{
  "num_hidden_layers": 8,
  "hidden_size": 768,
  "num_attention_heads": 6,
  "num_key_value_heads": 3,
  "head_dim": 128,
  "intermediate_size": 1024,
  "vocab_size": 50257,
  "hidden_act": "swiglu",
  "norm": "rmsnorm",
  "norm_place": "pre",
  "norm_eps": 1e-06,
  "positions": "rope",
  "rope_theta": 10000.0,
  "rope_fraction": 0.5,
  "qk_norm": false,
  "attn_scale": 0.0884,
  "bias": "qkv",
  "tie_word_embeddings": true,
  "parallel_block": false,
  "init": "orth",
  "init_std_qkv": 0.0169,
  "init_std_o": 0.00423,
  "init_std_up": 0.0169,
  "init_std_down": 0.00367,
  "optimizer": "muon_variant",
  "learning_rate": 0.00857,
  "lr_mult_o": 1.56,
  "beta1": 0.95,
  "lr_head": 0.00385,
  "max_grad_norm": 1.0,
  "warmup_steps": 200,
  "schedule": "wsd",
  "decay_fraction": 1.0,
  "decay_shape": "linear",
  "final_lr_fraction": 0.0,
  "batch_tokens": [32768, 65536, 131072],
  "max_seq_len": 1024,
  "doc_mask": false,
  "train_tokens": 573300000,
  "max_steps": 7432,
  "dataset": "wikipedia_en"
}
MLP neurons of a small language model. Each row is named by its layer, matrix (gate and up: input weights) and neuron, and shows model dimensions 0-255. Each number is 128 + 32 x the weight over its row's rms, rounded and kept within 0 to 255. Numbers have three digits each. A neuron's up and down rows have the sign that makes its largest values positive.
A block is one neuron, or neurons of one layer that tend to fire together. After each block is what it responds to, as a language model described it from the Wikipedia text at the highest values.

L2.gate32:106095091059112143112124071121103186150103064104128159143118114121077092107170134144180140157111120164146149100145141107083082164101168162140136154161054140170104206179147119144156145098149140113135098185073090081138120174124180096135118160136146130089164118089153130139111105175155107097176120164128129135174220173147126123148116167154141183123155090131167155128140133105164140142105100106181075158140137090144086146144127099085155194130120113060111108103120132091126139163164118129081117151200163134157102143096077082095114144072166107162141076067172159122137135185101090167092176130200160168071186081111118132111163109096145140097153149100140146106142117073103168100208155114104111163127136157097170084125148174135066074137078144175140110159143124096136064143116137
L2.up32:131116073113110138147177138115104125114142059158107131106130088087069150116143141154172081122068147097157098129147161119101140130108103130173114087135101130165106083142125146067159198205149155135127172160113128158135109191089140132128076149139166115099137128118129142169183134076129064091137101136099097079131188119076094175094155121083089180212102096131144141095144096046161106128133086111134186144138145152150125178149143149180123141139120138146169047085106139074158076162127203067120140138108169130135094137141078132088096104117133162087174109113150172184129138126081091134142120091159142144121125119099124135171147105168163174118153092092188131064167173064115165075160172153071105181137208071161154061195109157169121115143079165154183106165149151090154119136106118
L2.gate202:118103170158127138147123126069123159052173107123130134050163134135192139090118131102141183132084133150104140054159161166112161115120198100164156121180166158097117117167126142130126166151148110152120106126117159144110171189107170163150092105155125101103085057150126127125101075124094087120090114115107157137216071182038139115118164103130113145100158098187115086125109144094102134156164136162140116106098127166102115123130095155092148164134146149120081080152139113066158183076100089140123109192151170156124110154061106140185125128135092125186111193126171107118074158150115166087123099128139200135127167087191090149160154155137179117108099127134124124092129190138149214164105092130130136161117166119121155128114089081063125142149097106149103127185126142107144050077119186
L2.up202:208128186085081129126106151058053103171112139121095167169142112135104133109148112099109151084128096157130122097199097173127079151128173180141092104144155094164118066179109121149144168158166089118118126135134086089150133124160130139120174132135134179120103122149093074131195137129037187139100112131144105091148072164062148128118136091155150140197118108129087082160165121194144147142105089134136184132111107058109192126146126148131146138140150153100143158124090109094163128130115130125094136128146165112152160124150118171119101112083135111083090200062174129109083194164204205063103171112151130154139099120101170130118165118122142156136143084130145131060161141169071096107149088103148132165090101152166145096211101114107117119116144143131138097141151157128133094092136108
L2.gate351:111108170078177101200161138124178129131118196075108136115161156082090154101247130118144109191148118102107199123106155117119087161187152145115117079144095135138101100093137132114115104118095200123158096125146102139157140116187119156138149143208177129104077143120144119129210078141121108128131141117166152089120160087130132140059105121199122149097094122105179143116114101134127086132111133091117188166052106155116135123083126151161119089145123154151165083157163129117124091081140140111188109152195173137135139110136117123068102075096154176135062076121147139099150133148142137123089086097107184089087114118102073155072156135109109123093216125113147161056106170117161109079146043146208098104134109149143123158071092122137125135127116158099166108091114122111146191161092136
L2.up351:148093150112108183130110134058097146118150144138060144074139106073112114126152103129104122141167157158079134188124175154131113097140137119095118125090133140106131133088103064133126064164140063150130159104110140122168099125084148158115164127170156134109099138104125135118181104119123119167135183083180118070138149107127117064110139086183137174054164085145196113143122044124102110186156190109075162134110108131106119116121139159102109075118104210107095135073120148098082085115085139075132139187110138183166146125167160146110123156137164120155222112170161181120156122141186107123129184080148151129166141114169104148151107091137090120156128161128100160061095089121136126142157103157167106107150137135076138101157143152065138113059153097101084143103170072155162158082098134
L2.gate961:128127124135141187117153128102083125079104072125095086088044150124115087102188131157152159147131078083160130154098115153079122130143165099083087143143106116063073099142090152091075121099121130110112124102117113122128083139083167102106112129152161111164099154179128173058111122150114060167137169155139094124213117175160169084158127139087109133090159104125167038109101103130100089163146104127136169090178103149118169113124198129066157176135114152136099096129129149143160206139152130122124163097097198137130107079117118113134141119087136147124080123144106153111178156158126123127111125087143147128141071066133113111163149073118148124200092085164130092123178138154110169132220125146164101159107143144144130155119140132124103125125075104119166123197151114087149154215126158
L2.up961:131161107115123155150131144150139162100119128102179145108123103196147131101117078123126146107108145187123098087121143120129106061095119182104144105146133155104119141169097087154134174111125121131096148118109168113123130119169152134136101086116181111098144099130125102064133144120033158147090135102124137111139062126134113150152163090123145133107150130076119129152091137101180142113154096119120149099086167164138130093141172142093138091067131190114092101180133189113159144137132148081070116180171095090056147085092103177105084136105079105129106062098178156077110146100169145124149152129094155146071152088153163105116173108088075108132117119093116129140095202137139110111100134121085103171159094153174124194110109080115123127187173174129128114180156136131098139167134115
Description: Place-name endings. Last token of a multiword place or institution name, mostly US states and cities after born in or a comma (Massachusetts, New York City, North Carolina), plus commas right after such names.

L4.gate193:137202121135132147107152110085113157111167117112149056023120144145151154107158142124171114196123159132127124115153139113107152138142136167112174119176127126162121114084105105140120165143123133154098114127137168100082098167193120176135140134156142101148142186136133070071164139094116079092198129088126087151180153148118146145167131177110111169137093111129149108085106159127171086104165116133130182102105097150118089103159186102044100105132170076149106162138094128165106119152127150175142142149158151174153055151129147083162178109174160130127102116140139150149201116160088160109123166068105131150143137146175140149126150132121175105152135127144149177116107186158063161113160092139189109187205162124113154127021103048149111139113094163075119187159104127158119077163142141
L4.up193:155148184121120075151080140159102150095098183097133115084149160105121155088167137115154180118143078154168120175135073088162203173175117069183161142115123125151114178120113077161135112116112152119100136054141069200137125137081106114136161175119151173120113100179165151106129116127114159140139149094133120052219117155135156150185080104146139136133141160124146113163157142092078161055147164140170151080104104145127130160122192141139105095086169127138203152147084142103083104123145139116057115129143115067170103124161167111159083138111053157160166109085167094103131098115168184117122136130170156126039124161136096170116156117090130103120128074092080071167124170183152062088069103115094107083173183105115147090104098195135078114142123176134170113091088140088140143144109123
L4.gate484:127136104102135122134127138054168128130153112134148106111123095017129137086138083147141085158059121096055107112109154158124106130087117127153176079147045147174172137180139080117104115135084137136158143143113113181078141129163166148173141157115165110113100139064120119154099082076102058139109152200104168111186155125166138174147122158140106136115133117094124114134133145117129090155134118138165170084112117116168187070139117131125118066131137133144145150119109190152136113141096142147156131099155128132100138118124129127093115127102183164156131128076158134148124146083044100111087191127169182094165112172150145093199127171114081166088184129179081101159159095119140177149144091154197156143156097171116116120115130104073059086113138143027121200145090127141131205198103156
L4.up484:110100164147118123094134156083077118102119128162076163120052159148147099169226064178158148119115150198123146122119140160127131105163146207132196047162062110079138091115152084117144153097070200134109104138167175109165178098131119170169118119075168089128150098174163173097093081121100147086117169176164170143161102094208127117109103146157165113078134069116158113147107070137099123150109133161106184100175104105145103112164131142129086142136151121138151173124105136138106147209146113100129145109112112112155152138152034132091115159140149178116147106109118129168128100102182164159129147144108122151146129118115195169088181063127130146112150112090116166163120111168157125104152156089102096128147138139142105124140101108053117138155170062081092155109173128152155119158124130
L4.gate678:105119211080127116130162127150139118113117121132117105061130114065106152147163148131178128138184101098199133083145097142155126114192078041092163202127128106106115138112086069139101123128121135098091123164093133102154136119122120142180132114128154146129121139112082120080128142120109114087127168068171157165102127086118154199172115167127124108105072153118109114137147126110124100124217131129108145054122104126196089119080131133089112132134128124127114115117103171133123110173184104134148159058150177132202131118149110149118155135121051158147160146082157140168099143149153116111139149136084182158106129114173108134165116066092142136086117140087152105123121133135193132125121131134186099160146139129094100102137212173156120101178156139176199132074087150120184103194084191
L4.up678:134130059107145144143110094104153096117116095095172093113065121120139164115076125089161091146099075155124127143138184151165083132130092100118155134108138101156165133114106087129127146143177118137126134142161146112147107143145126084184133174100151089227142080102091116127153133102114174160118122167118152079121159095100066195187100127118142138125033153174042033106161153176106133154190095054171119051070169142160105101089163103102173142130127152115085102116110150144142171159132136157073134192164085162135145148103122133145182137091108113193100146087164165137147141145167168115111160138135106100136146045152101123156131152096065146155137108132133141126132111134167188167112153175151121167115138158162129118163125100155114117145087117075123130127171133134184129184105137
L4.gate740:195165132123113141183153158139132156139120042119135115098103161085125123158119143134136103108118064181151127126184141177078080172122164118085150081132051108105112186106099118134126177102123153120135096127122125042137142153122075096150129165145163128111123072112129098151121171114104086088120150148112123129090185153139144118135109189058163143127103074152142124107112134155086121094124112112131116082072136161104112091131133160037166094123164176172094147071120144136159162153128096146158149200138103194084149084126103091142185188115122112106154105166049124124150117090095134077135114149166124091161194145181127193145170147110170100093129096185128156133124082166152174112141146123164134101181169076087164162150173110147123162149083135105145086175158078160192099163112138
L4.up740:123061101086102100119098148056127135111117124121102126086133090136127139129108077140153063113110145156119080065127114195143129104108124127126136191130094105165070122133127108158057125157154100129170153135173101157105136076141148123103140134177135126132223173119083170102063093077146137150152159069131125117122130135159113175091167093177130122132107062173153166156150087059099147178154150134160078085098106185189082137100130098187045118147104158103159074135146092115103106140190098127056163128147143107151131129142167159114075048113071150170106129122068149093121123178106114163105120106108128115128139083125118089173052085188125118163127179110124078106128115135165096138168096166124191104149132164121086122099173170109206100130098137155144098139104075131134189134158171
Description: Place-name endings. Final token of a place name, mostly a state or country after "City," as in Annapolis, Maryland; also seas, oceans and region words.

L5.gate223:138144158098124150096122148185151112083171097109082164211173084090158184143182114167163102154086192153119155138117156128082133132165095179136104176146121086131111130129118110114139129130100159097099135128074140104095129118148103142127126138084111106122173121116105098177123202149167150115138123159130189186126159170121103118166111118131189098113135127119098118111144099130079170130096175114108125120148101141147131066085178167135133058161131168104195158099062083099157101124098130136116130146120133064104125136140086122083118077118153094174098098140096112137123112133113085141151136119085085116166134101142027105161172095124040125102136133131154136122156152148099100144105108085117127089191118087143083115116147153166144142152135121143091099138116076127134049020132111
L5.up223:159153159144139198131148088164134113125130078093158117113057113174151158105165104090177096152063166135024120172161133105149116108148099092102145178111132153166102139058120117074109106090111122106105145139139149156108138130109110144091128159145109151090175175100144109119172133128133122135164145142085162134141155100159072121185105069170222078082103135103141197139124089033143076117125160125150113097059127083160128104149172143128123081126113093131094161175130120155152166111118102165083165109105149107059192139117113114112116073127137084164120146101138120132109140123129052049148138131144122154132126151101162170160123129126103107082135153130186115096158112112130131164148118072136116135129124112166130127120119112151179134180142143168147132094187111104114128096106164
Description: Injury and "Middle" names. Medical-harm contexts such as COVID-19's "9", "a" after suffered, ruptured, crippled, chronic; also "Middle"/"Mid" opening names like Middle Tennessee, Middle Ages.

L5.gate889:126083102096130173126149093098100104149134120090195180081105161110168119115161132090145160119072082118110097139146169137169136140121116082097106109150119106139109178158147092099147122161073159089130149169182165146084121153163139140151109165108105094159165134127089131135121128139108153073098100137182157022127160142109093163145138113134109206123069126098149120120171077145084155133174092062125171107104120156170171093115177147148190103131127172066123079108189166158157173122141119108135104189185108185123109081125148126166124140081142141119112053104076141160114143133163104133109163113104132132152186093211132135124166102133092143117095143144053133138088105081170172112121132122104101122155167116098145034119140131102132173148103090160098148141128135126149154242129132
L5.up889:100122173138169212139113059154100144120109064144102071112144126118131155119173127157128101122133105119168156054122114150129089160195160105100092074111110116125144100132124096129134072207122123121092121150118148106158091139114120244095115137127146134085119124108078151074153100135101127153136142153132146144145135093149162153135141130122110138080123100169130158174117106130127134154139171094087142094162091129203166183101146157117075166126159113149146110078077154131127118094161123115115132134120178177143129145163153115084133158138100146165171116135129151112135169150160127105121114119115173155122150105169202186163150132069127126185139162105109131133155108135094141139116066184131127129137157156134109123094120173158125085170098172149146148154074122112178112169032160
Description: Place name completions. The second part of a location, often a state or country after "City," (Waltham, Massachusetts; Paris, France), or a place name's last piece, in bios and tables.

L2.gate177:147189105113078083123091077121118165076143114188175116113124105118081065118099098166122120041143070049165158111088142185126155117144146161127147136106194219113099185111066146087149108175164085090107170102146170126077141117148119131115114105145127102113103145114120138106134105121108139107117131169116144103124123140129106080179061174096136078132128124101118115157106088117131113092148100106092114112120148146148134192147111168141167165108160110136153161112185104124177145158064175141096117095167117163162146150139092129162137152136075060137082126077138110108097136082056123144139101127101109141156125105118076102132114124137174144171133149127125099149107187117075145132139123133106123169125147171123110090159126156179106202070057125105133142127125120104139215144127102
L2.up177:131070054052134147152182129174069090095111113148178145143113131164084147094123047114136123119120134080206104130123040112096162102177110134151115146172149131144134148047107138143176159141156115134168152138118095094076136151131113117139116191121130077127076136129129136042128132157124155116162100157145105130090125098078129164115193199091105144138114136150085140095095033169148132155193092146102143122125119089134037159127120127152157185161121139103079182081106130107107041075093116156082159139077118127182138117107092133124130137142129139163090111100162097125127136158136096115099198131083128125139127176198156090120096093133129102121093152097135107135156086163201093130117151081142079127099118098155122173094129135104178151171112112142161099188119133158109130135148066
L2.gate178:144163067093082072104092161096109077102120178101097138124133052135151184240133091179120151143127154109134188131122138105103141093100128150140141108148170139139095111105096097168116113142110060139141099148106136175159107105083075098103155123147149139095129170097168133074134137112105096091065136149131150110122111136126136112132123142139147051160103047099161143113138132118088143121142183125090110121117104152090117169162147118160089129088162069130164072105126119137125113098135157141084143049141190187160115131112082131082152126104126117135155168137138141119178097154117101071118125099106085131123134139074118137106131129102205148147151092105174124114137157129139110129091161094081105108054178077161151144122160087100143138128134131163091130128084082110149169084150089
L2.up178:110177119147169152157126136144134126110150150143139125128168110153151125119100144081052134136118122063080159116128155103100171142143116119128145119119128148124127125175190106122154155148160108141127101204118065126126206157124161095144161102199129082071055119127092143106084140115113079129050078190131174067092153125178197138127156145098136147129142110110150131147123118123080116132108078168107053173119143155183076111169120087195077121135209172132084123135079167131135106117092138173135151088141126178165084120106189148190141071142124121096118183107150156133178132159181165174071157128126117098112133121147114176126114076137123145179119146078169141173108157115154168095117198052181119139075174123095059132124129095160108158102171116122112137117120135137093153106171137
L2.gate457:129205116151151150128154167137098069123072131152145119132139121107143165125102093098158134115183156110086100171159131161132111136135173094124080108131155149148192178109103168074165075096130097116124228164154108144085149122125149083129086143135173102182087129110121191150187141087172103114164132117112151149119173133141091108118115131077160154141207108191153152115152126134117128142112115169171161102098144078104116139102133099162083195147074159113132188094156106174122117120105102128109168171131162103148159082143127125101130106090173098139107100135148177111147161093047077133120116144096129102177147129138105102114063137135157178139108172134119143153136178134153141081139153088106154107122115114171118075111121161149088163069114125139166130123131146093055125170143142
L2.up457:162138154075114118106127155141081114126060145121141123124181135162126167154121097095089090119200118132144062086172129153154117216166118103159106087225099173107148155103041139144154098097134126128123134167059117136138150107119111055178096103141135171138116118134105189135192123146135124147172149157141113114117115141158113147135106168102147143152157123118167138049200113152126151196124139130129131106068093133104127198127168133139083172129066147094120129072110142174211138145110117110101181122117119124152175134171093123133155067124130163130129108132132202135132167073093118131123148126116138125105185108130131108110129076146132154085130201083101084180176176143165072160132137147196131078198125110093149091141123210145149179100144153099125130138167092120079171097083157
L2.gate933:144121109089080098177108112058056095151133129142143147183165098117115120111130112150137118124093110114104132166151159167091140092187058139120102128123149097192133137146105170112153091146098145124205182123089095151149178101086165076125089131214187115129161098126129205111132179102187135118119130107163145181140115104110141147131056132106130066208089101108180098121096139107156096182124124124087144086114100117144120117126088084109145140163155105152124162147095126191143106127094115090152127109151164084159116093103190144123165085140145109133093108071166143200106115148174125173094129126127097119119148162107096197119088183128143158149148150108171103125164099110182091100095164090089128158110146159167165126122120081194136182107158175100084178134077099154124145138094104
L2.up933:106158134097115112074173088071116110122113150139115183159111098138156098123123122131090125164123093091160150105134136193099084074121132144138074146142187146151160164133113134131133104142103084115149160079134091149108135132121149073145075149171137118141172135087079168100122153085154145118136200100113108134129149124135152123083094114067095118203131041160125090145111118158099067173181117092049160141113155141171134129150113137145094150164092129162110184089111088156161163106151151126142174050127083111156140148110143136100126073201180097072119125150079137164117083117111091150103064193143081126074176111119144168096086134079136138128110093124184112169166059143138112103148094156122155113077165156146100100154089101165144187145166134098119175167120078118138151148079125
Description: Epistemic status words. Nouns and passive participles about knowledge, belief or claims, usually after is/was/the, such as unknown, said, disputed, doubt, evidence, reported.

L4.gate203:134157205075119115129212060140134125086218141208151116185114127106142160134100168058147124131151179119155088133075142160132124168139108169105104098132124165154154128174182156134131076144129103109086120151160135181134139080119103140133127107069154125130077117067120145136142132148163178100153099147138143105150110082141141137113169125063152130155114157163175159121146151124098112061127067109180106144076097080136079133077125134152087085145164093082143134136141197170126137147116109112086149158117148141141099126153160101147118128134103060170200086145062125160161077100086114128085121098114138123060108137121114117124140129143107123143120139131186158130168132069112080113146130141153145161158134122096074048136099112195138145142170133137084095146181137176127118107137115
L4.up203:145155142076148113156176062173133068135153130113185113136103129136212073144091124097134127119119132154139152135162139103151141154128136146180141132155165174089133116111173085074075155103103127131082135163164119128121184127124093079158133172094127093147049112112148127078068173145151177091156128143135158131160105158180124134136140119110183139151152092148127168104119151150134155045078157142144066128153092111110062077085149141183108130134112111135108083098140093117158082142108141160070143047081173099147126098126153104114117076166130151128152086127125146097168108110127112093124107171052064066094150098143086190132124150168177125122101124139192166204140121126152142137138151110142119151103096117160164129172106128208183096146088171106101158110172110157103108106085094
L4.gate260:118161164160198107092138125110137085083162123083171136170092105093084160070130159154128169132122092169176141163086178164082132147153080149105165114109143151172075158077114136100090142154146041152167097127155081137136240134122104168106120119078179132159090142063119159099149137158128156124120103102110120094104172132164169074136095122154114194133153146185144125166195133115041202070099112127109067085116098091158154160088132128105084076103149120119148123183122179156115182110140170101127170196091081153129157161123139124144105123098139150165119155102131070144174085125123139136184173106089102079088151110103103151134151100056080158149150151135179121125153133089101081149103070110145135164100161148093148111181111004154120152111148132169131155210150095157151175074171161
L4.up260:105059110120171188107152119119129166094127140162150089128164086153126076143137058134102104117123122099140116151125079183116112131051177103098143105200150179054174123086152105099110130139109180107095160117168118102134138125087132204193183201107126154152132085156128164120033115099173131133164108144148160142107107105114147104165142149097164116167162125141128177124167067086157117116094135159153073198134144168126149109125126132104147163105092166091145101155111148165192161184107146125060115134113090060124110134105196145165119060180114148100116148171071142110178144148128136106202128137102174161049133100153139122103182141164152159137131178134165151120128088165152130168104076113105156155208156117133098070100090086158086147157151136130142111096146036137163108141097096
L4.gate319:105097152155134184159152067161123154103159138079104121146083149089109105111115114134110105173165120123081187106116123203168043106121106148141164138151168145078141145100133152124091055146163086137103124149105123142065181082170146071149098083116117129117129093138120123094167129124128125148128167130126134100208153135156128140167089169132129140178121101103085118115100067138060141091213111129112116119149106131118154169104093114141119121150101070121110120100097121172169159153115183064105215103152127085136164116131155131193142131127127135123144132179089203226176118191098094109166107072151127135131100146135104147159107104116138138107115152070173180200144100061161125089136097140172131103105108171152096116114108100161138148111179171117098133143149136128076130122084130
L4.up319:170104133143130155083172091116118102063144127152105090185129083133112088096124139078142121154110119062138133113158094168174139135111113196091131145145169131085119158139148150164131105153167130158119091183128117141152095097162109138116084184129127121116133093105077172112084154130124085132144177156124154095160148115130060120189054133119159141213069136139148178103106061134086153105134164171086101152115101087091198143097104131186117142136132142144121059137137168140051124077097147093140204088108105120106151134064152143142115132113066155101165061145099184162168116149136133109185060124111071138130127152140118127178092057074113113142154168106059196190154144099126148124127098166207066197111074160125133112083115091186102162104149105162101122117098080137145131122119114
L4.gate445:162140138119115126130152162109137141118117148120128081185139141125147083168142180068151100121111129158157109161066117108149076094160143144099129090138089121132137137112176117087175115120086157140125151082108134117086117136158137100184179161152132154134119159142132106144182156111134147139097164140090075129109131089144132138147138144117120188127135167145143120114200101185164102241125104118106146063119141120133120112147134126118114132086180095112171211121149145087183036147128103123120090080123064174168215161168115150121070120131074168218178121093137177125208101079131121081184136103072152027127051147090140194063155191147163169102128083128106130109141090097098125164105136091138206122075134147171164158181133123132161144101073171158113116128146116181098175188125186
L4.up445:114170126173107165087141117103135110193167124083126101109161081097105082121133158136174113168119155151098172169203068096177096111156161080135111144171085107121089133135130095109169133139033117130145070152118117137172111134131181155143182088057111190125172073133102170072124095133052160097094128121066048129131144147168134062193130123092115152148118066138130103157136127143105142177085142135117122168130117136158127130096211135178169131125099147156075124120108128105101114136156169172156106128155123152119118115150090174198068117184129106118069112111114132149163112109149139090119070151141113126081120112165205144101157139148160136126095101103162063101161115186065081178108130158159184112085095198173176118117061077118136083135064127147095159154147137178165166074149177
Description: Misfortune and disruption nouns. Nouns or adjectives completing phrases like "suffered a" or "due to", such as stroke, injury, illness, cancellation, fire; weaker on digits in tables and dates.